config = dict(
    intermediate_size=512,
    norm_place='out',
    rope_fraction=1.0,
    init_std_down=0.00938,
)
MLP neurons of a small language model. Each row is named by its layer, matrix (gate and up: input weights; down: output weights) and neuron, and shows model dimensions 16-111. Each number is 500 + 25 x the weight over its row's rms, rounded and kept within 0 to 999. Numbers have three digits each. A neuron's up and down rows have the sign that makes its largest values positive.
Before each neuron's rows, "fires after" lists the tokens most often just before its 100 highest values on Wikipedia text that the model never trained on.

fires after: "-", " /", "H", "=="
L5.gate99:501531480497501459477461510457484525518493492467490517543488513520497513475514493475532469533491504528528523499542526532520498471492513523556485543506513546516518499473483536492509512509475510538511488479529471521470474490505501508492508500492498459501506484515505454524520548501511473444
L5.up99:467453474470454464518525528467505503492526463514460460522502498455514495485481517491502479550507468490527503521514492536478517507506510541495460533526532441503536477475507502496511484534513510499506482566456539473520479471507451493486478533551513541507488496470472512455513483504485527521
L5.down99:487483517501510498532520473473515522492509516526525540506508493506522532480484473475491506495476530460514511455432465509484537502492477477521497498470483499517473500535486557532506505536479498456462519442513521508503490525508518486469487485473485489474480490511514491526451496498505500551

fires after: " the", ".", " a", " The", " cur", " ra"
L9.gate226:447527471517542496559520506471512545504501505488503483484519527501497489541486496517519496486511484515536487478494517483427507511494526474494469486498440533480484484506501501482476526469481479492542461486500503520511517511474491522508476479459476503473512543486551480456466497465512499563
L9.up226:505521473520470504480522463459565531487513524492528489461472502497530471515492459480527519524452502465525506518517498460481514479480507497507452497494506483489424503468483475513483505476495508466494472565525512490461523521463501501531504449475516493546497503487490521514485511512483552518
L9.down226:511503474487483457503449501462492459484457511478444510454485472481490463508523528497505484500498510520458477527466514483506518473460507494483493508487513486478521521471506503462498479482528473439517463482484540526489519496515482453529509496508484470499504504499452530486513480466506497500

fires after: " b", " Res", " c", "a", "b", "ric"
L2.gate137:471521514501483480467491505522493521497517504466560498488456452495509560519475503449512501460496527540472543523506475504507444525480522511503511507515515463471527539471499489530491500483472493517513501524523495506489529538500490462472541528471530564502533510513464498523530489502477499532
L2.up137:511464517471507495464571483526465497486527468518517503495488499486541488487534489465522450485491485516497498502503494464449458483506522454443499567511508510527516509479479515508477505512474529497507507478472506509509520499491497489496525476551464486495494529504476514500491511556472495547
L2.down137:488521514541480450505460462501467478500503467475524461495471486519469462530499493467529500465531525464534490498514465492507492477508491540515491508532510451494472472472493506522482508501479518489510474470522529511506513533510512482505490521452531500503482483516513458492519468460509459488

fires after: " |", " R", ".", " a", "R", "i"
L7.gate243:520485479482497482506477492466494527492477518482505530543481529482472500500487467509457485503524464525496492512491466506511497559517462552515500519543509447489520506507474511521531507437511521524494487532516466463492482479542466536489460518498496534525499516515503484522515533480479487503
L7.up243:506445481511519459475479489521520506499499465454511483513524498519524526497487528482494465569536525461516522428495513450494520526502500493456511517561496508509528476528452494471496543512517512510486500499529548484488503464519511469495451500524495530543548514521516435506549503463466486513
L7.down243:496506517524510474518531560520507496492502500502526503489467456478478511471510466464521444522437487486545479507493488505534516464552526440462502515494530499511491486486501475484455520512461510505491492475484528530483482514485512485475470521509467493502468506500463499494483509485526499526

fires after: "A", "Z", "S", "O", "R"
L7.gate272:554524517491532503560488496497465475519492511502479501484487509499451521505503481495511474535485513461504506492486519539496478523465492510498476468510563454516489501517485529478539487488520508543498554506520503476508474501455476528506476506508465489486483482510487499456489500506467521497
L7.up272:527505486510518514481526495558491458500515507512490476514494499500497538469541529485541487471500468531490540542474475481490526487569458534484512509497480510531479538517454469459464498492470503524475493481529454529516519472499477504537510500482488530496540527504486495497529489460494533502
L7.down272:482502527537480529533496483527500464482527519496484496516510455492463516465510515525468442485489485420513518573454531523484483462469521530516457469497524476517495524489526495552527511534489459530550526512519547486500520518525524502493501538480517497483508487477511498479500512511476489501

fires after: " ", "oman", "en"
L7.gate442:523507518471496503533524490475488512511462517565496541517501484495484519425506486482454509516500523497534489484478523494465475509515532474460484543541496464498499500513543479512499525519532512493496481488510470492504470523453513512517509511489534476467573511498503494564506508486503532477
L7.up442:499523469508476453527532480548536480490506495483471483548534531495544512494479520455509494493494479484474518530513478509473541521476518499470495513517456451505496505455508473502545481501503537529507508520505497513519449521509529488510539513529496502487511510491498519482513502472511511533
L7.down442:501514544467528509516458527463486523492484512536554533502459499455459480523551489495485491456504528489520511526480489505507476485467481488522483512517502503512456477529502526503447498469496496480521539507493494494493488487516529501472478509521536500476495479484526520497518510510483530505

fires after: " ", " s", " S", " and", " l"
L3.gate240:546515527483525487512486520480535485509517498490509523552479495511540533491508528463476505498520537511509525496528518499531495519515499443523481481506482514523532517505577518462521475515519486519514535546478500541509495446534461486498483522524472505540465491470492516488502499468503479489
L3.up240:508531532504454545521483537581514462480499502505502500499516486499496479464503496434488514525513565456487521525504481511499535483488500531481491519471500491501494492462540512525491520484527514526450536512499512486518467515525519496494454489490519493477549487487513553518560495490494504511
L3.down240:459508507518489481482527530499504561530523462492476522493470497512541484460506454473531534493522474523493504507466501520482457463512503465476509489510489508464519514459470505483521513496513519498479457508510521519455515463478519481496523447466482481502470460540488465482466524490518483537

fires after: " J", " P", " L", " C", " Sw", " D"
L5.gate185:492512502476480486492455482495526483511504530471488500469504492485438473505510518470474508504556481514481517490507508543541492500465517490476492479538499484467451475510551476462531442533535492473547519518485474488541512509519502504479526516524509532528496475521513511480449553492506475540
L5.up185:470503481516483497515487490460515469496521552515534476520461529527466520496490523444539475504506556498518537526474517518535491490521527537454489465476472542526519498501534502463456519499503473478521507476493518515484493503470486549523466492505541554523510493513487485516510504534514530435
L5.down185:480520495463490554501503513506490487483514507502475532479510466459494495544506507512491522487515464519458469523478488537523515490539458486501465491487482454478466571456522501471509445492473526478514521542466516487487503475499488464474489482491450506488478513510488455493542507476478479489

fires after: " N", " L", "r", " Th"
L3.gate275:485482520473496506532546478456524494460470503482504530499493487497522521527530468454491537520499544465512488520529500447453501495518532465484485513477487453554520463514531503510446499498468498498488533479506478508501480516472499552520481473509524486511537553516516493523526523524514509537
L3.up275:470501454513486491505496518515518552500497463497509501478499489520520531539509448499513509530544541476524493534549491446505527501516510502478476486497517440478517489550520472456479528523482510477521526504477490491501491489525475563491458463496483495495521497519490496575498481522516519519
L3.down275:475534505467532523462543491472478465507500541453525507497457533521507503501552523497508504470484530465509499488484482555498475507497481460489496514467489502521547470482469458501500533525491545472440465485489470509534479510477509537524520534507498525497533483510494491475500515502475519504

fires after: " V", "ig", " v", "g", " U", " N"
L3.gate77:475516490480530518493522492499508513487505494479488520482509523451531497489497486461556524492506466483519546527489487542542502496506529496518473529526513513514492451487556540490535485515532559478541485555540559532508458517452531514483524525542481509512479475496496527556491521529530482501
L3.up77:521503533500506461489499508542516536501525496511449523491499476471503510448477487501511520499514512531493546444517489551507533488446513494508521504531501468474523520524492494538490507487529523495485504571529499511485456525489504525518505551552499491531487529506457516497522503538495487500
L3.down77:497522480529516511528495494479466489473506478527490469487522552511535484523514503485475472495542509519488527517516497487498468505520488521511528514480480508459476491448559502482487475481494506508510463484515510506497537469484515539492478483448483502535483549517507485509478483476516454495

fires after: "-", "op", " V", "ony", "are"
L5.gate43:438485497520505465543530519500468519502485468498515524485491515514451513521518500476541463527502471464480498510497502503546486452471508498513482527517579489450538498520523504487519440502501555517543472506475478527518496499543508491499479544463464518515515508465494487507501499521532494538
L5.up43:471509513507490549481477508494498484485463531469470513475530518509502543524466496529539507473536537497525529483488497493490465447468511500501488461504524481532481542500475483469541480515507467534532484549484495503450523477467505555547515484514488484498534546487522499497496477518495519523
L5.down43:516480470468512511549526525508498489550501502506527444545487456478447474505509515480468519509480462456447496529502509510531496487491472530500499526473530540515502504495479534495514513505478460501531479487449473504503498499514526476482502500538505477551512506499518552500496484523487471496

fires after: " to", " T", " the", " on", " a"
L3.gate84:492496487475464452505462489499509499518531527446495494499497542503503528468482511507495472501487473464488491489519470516512508520488498506520468507512455516522473534545498482480529504528491529497475561494524494501480511511499483474513490493483528503503514508494492519512490518527535540455
L3.up84:471540468503497558481532434507503509526508506480507488503474530503524466500492503478548516462491526504502508516477511450505490500483556480473490465436471518517516483512481478440488509483490514490490503512499470470514508511474519515509520467455481489516533486533508470517518541472475490433
L3.down84:501427483514502482481466488487505483511485490469490449488518527466520457520525523516468523543529490472479530514512490526512515504529499503492456528480486507495493513524533503522531485466507526480512507463514505473514447505501480506492484513447538531492454553496501513487497509514505480565

fires after: " R", " Pre", ":", " ar", "i", " I"
L3.gate390:517513504480496460521475451492508541482474491520532478485508502521504484529538493498463504495536517481496522488509493498493513503533486511488479511552486485485490470519526494462463541504540473443512490528522516511527535449514481523509449517476531483485509494456465458477476497514508520499
L3.up390:520500530484480552518505484461496460507495485488471472501508480515470457504579473497501495557511503475505505522476566505486537519499523475514478503501453440486480502533518530457518487509495524503508473497499461500476489508527484453507530509495527566499504516480475452463519528550462488499
L3.down390:449491475503471552508486498503523522472510482528499507493500529494507478517490531493511547499501509501485481479497472500530551454512495477486533506498534544478520523524507496479502539503496488542541515529501526494516489510449501537531509531492501499504517472494539525493515530505536561503

fires after: " B", " D", " b", " C", " c"
L3.gate204:506473505521528486432514502462487528517508495496517498549473546505491509478469457456508429500554511512517468496507462493521495479514491542495517515488513519493491438526491464468529510507517504522532513514518513465513525505469499529466456512509513480529459514478509524494502529521490508490
L3.up204:481486508531518511426521476455535527502473477511535476520523512484491540457489503450491500466550475503515531499457507472515501466526496497469499510469475517477497512486513493486509484514481549495498491494505502523497474525553481464516538551491546515451506469484462463487509466483490493478
L3.down204:522503515515515499466485471475461489519545497521523495437509509540508512557469464504546535544517511511490479476471454525532504469499486513521485488496516530463505504541473501482549504454469509492486504500492494521480492541516501484485555483506511532521496490537469533516489499496482479496

fires after: " F", " f", " L", "al", "if"
L5.gate124:475518535496477532493509517493529516537487501500536493496486530506458513517501463490468520483520450475521469537523511496527518508495488462519530484490556486478504441524500529481471522509516457483463502501470563499545506521475445508522485463477534540514507464521449527479529467528523484510
L5.up124:526478493520483527518530495540453520496492463536481525466493496484547520516465484472450521508490492529511483514527525498506499559522488483509502514491495470494535488500474485497528479481512458499499487551474480469495489490535506498529442513509531518511474428524512538488463462524504526483
L5.down124:475447513463423486501481506512504490471502508483536509505482525488512529433506469505534496460482490483514460568476489476521477512479511495508513524514468529520496502483533581540501504527504501480502505488504497502509486486476509478547469519479515542487498509481519521517485510462500479533

fires after: "==", " was", "-"
L7.gate69:499490510513509526524487503462529499497515485527501496457513489481463486536524481509484501530520487495490496497510489513482543534477477474540514523521518500467492523459496492537488465529510550526486510495507526514525515482490511520531477486497516551475470505470544498437486463555543471501
L7.up69:484464507534519543508507445474519479494483540451505503507506513520513500503498504492518475467491490511542521494519470499516546566487513504509545487506514521487485460456470510505486469505541503502523479490482480522500541493497485531514522500514471506464532480511494482478518494495504472498
L7.down69:521546474522480475488511557517531493506548475490474556542561557532490504509491491511526514504510499499482536522494524507526498506497473484486509523537555487504498512502521510516517476483495474477499486509533473520482479535474496477449490504481474476545531545528487504481520538498455507494

fires after: " M", " V", " N", " K", " O"
L5.gate322:477502495499466503527514534466481515476532509493484496501503515466467496495545513463510535448484490525525539518466498543477524526545519491495430482476468489484515505515520510472514466471487517482438530530516508520487486461472504538508481475465483491518504547477495499492536484503453440548
L5.up322:520538481513494450474524513497471477471508467538493537489567512498516479502530467542532558498506493518471511516504510524533488507518484486509506494491528527478517514519493506510546512471482493500530510558492521489503500505479516496492532457490466492515446509485466498498527476508479515482
L5.down322:560483534512488479492496511539457516459514496523523475528509500504489538505477457484474493481484525490492478501526529485515522482498546515549525502494459511495509491489547473471469480488490514509455512510514478514514483470482467483488508534503523466538437511478504485482455552477484469522

fires after: " f", " on", " in", "ms", " F", "af"
L3.gate101:529528530488510500490539529500483536495523496488509520444501528451511501540488479506512487518485484477539474526493559510518498470478558445499489555473485574555494484477487472458550557471521484497487493498510513446533487507508520482523478487475475477509520483470480533527547484523504455532
L3.up101:496501461468496490539510522488494488476456485443468508477477461521477505480450545496507502503519510490469488516487477462494485490503468510550487485522531553507510472514521502516514482498508504520519501487474506528510465511549495481479512458482483474486472493492515515504491456474493505497
L3.down101:538483491496503476502537456545525493520512520551517498499497501499472489474504436521498504469541520524518489529510471456483526510518499527536498503496481566500510457553479531492482502511531496476510513463541510506434513471485519500506508556550517477433459519502524491478510503499537490510

fires after: " b", " B", ",", " l", "b", "o"
L3.gate10:485510507473456481487525469526479514494520551500497467525517488507482521492488466526495504492525475463477501544500493498560469477538515537533469495515513537494494509516502496499520512544462489475498543507493493510492484490493504471540456535499502501548512492446577517526432475532503502499
L3.up10:469510520466515496490498460493487510475495507539527551496461508500496517540484524527525492446483465527475480486506478501470490508465535506495477525516536538492529544482539510488542537515467497539525483486469546524538486509500493484488493501512524490512483523515574499516490501490457483531
L3.down10:481509486529449482535441507479523517512557553472484462480530517491482490516495478490477525527541536481475507488527503498478516527536500514534496484488470444473532501475508525526510458513556468507487550517515447458465491494494463499552577488527468479449509514493500483495507491461502537487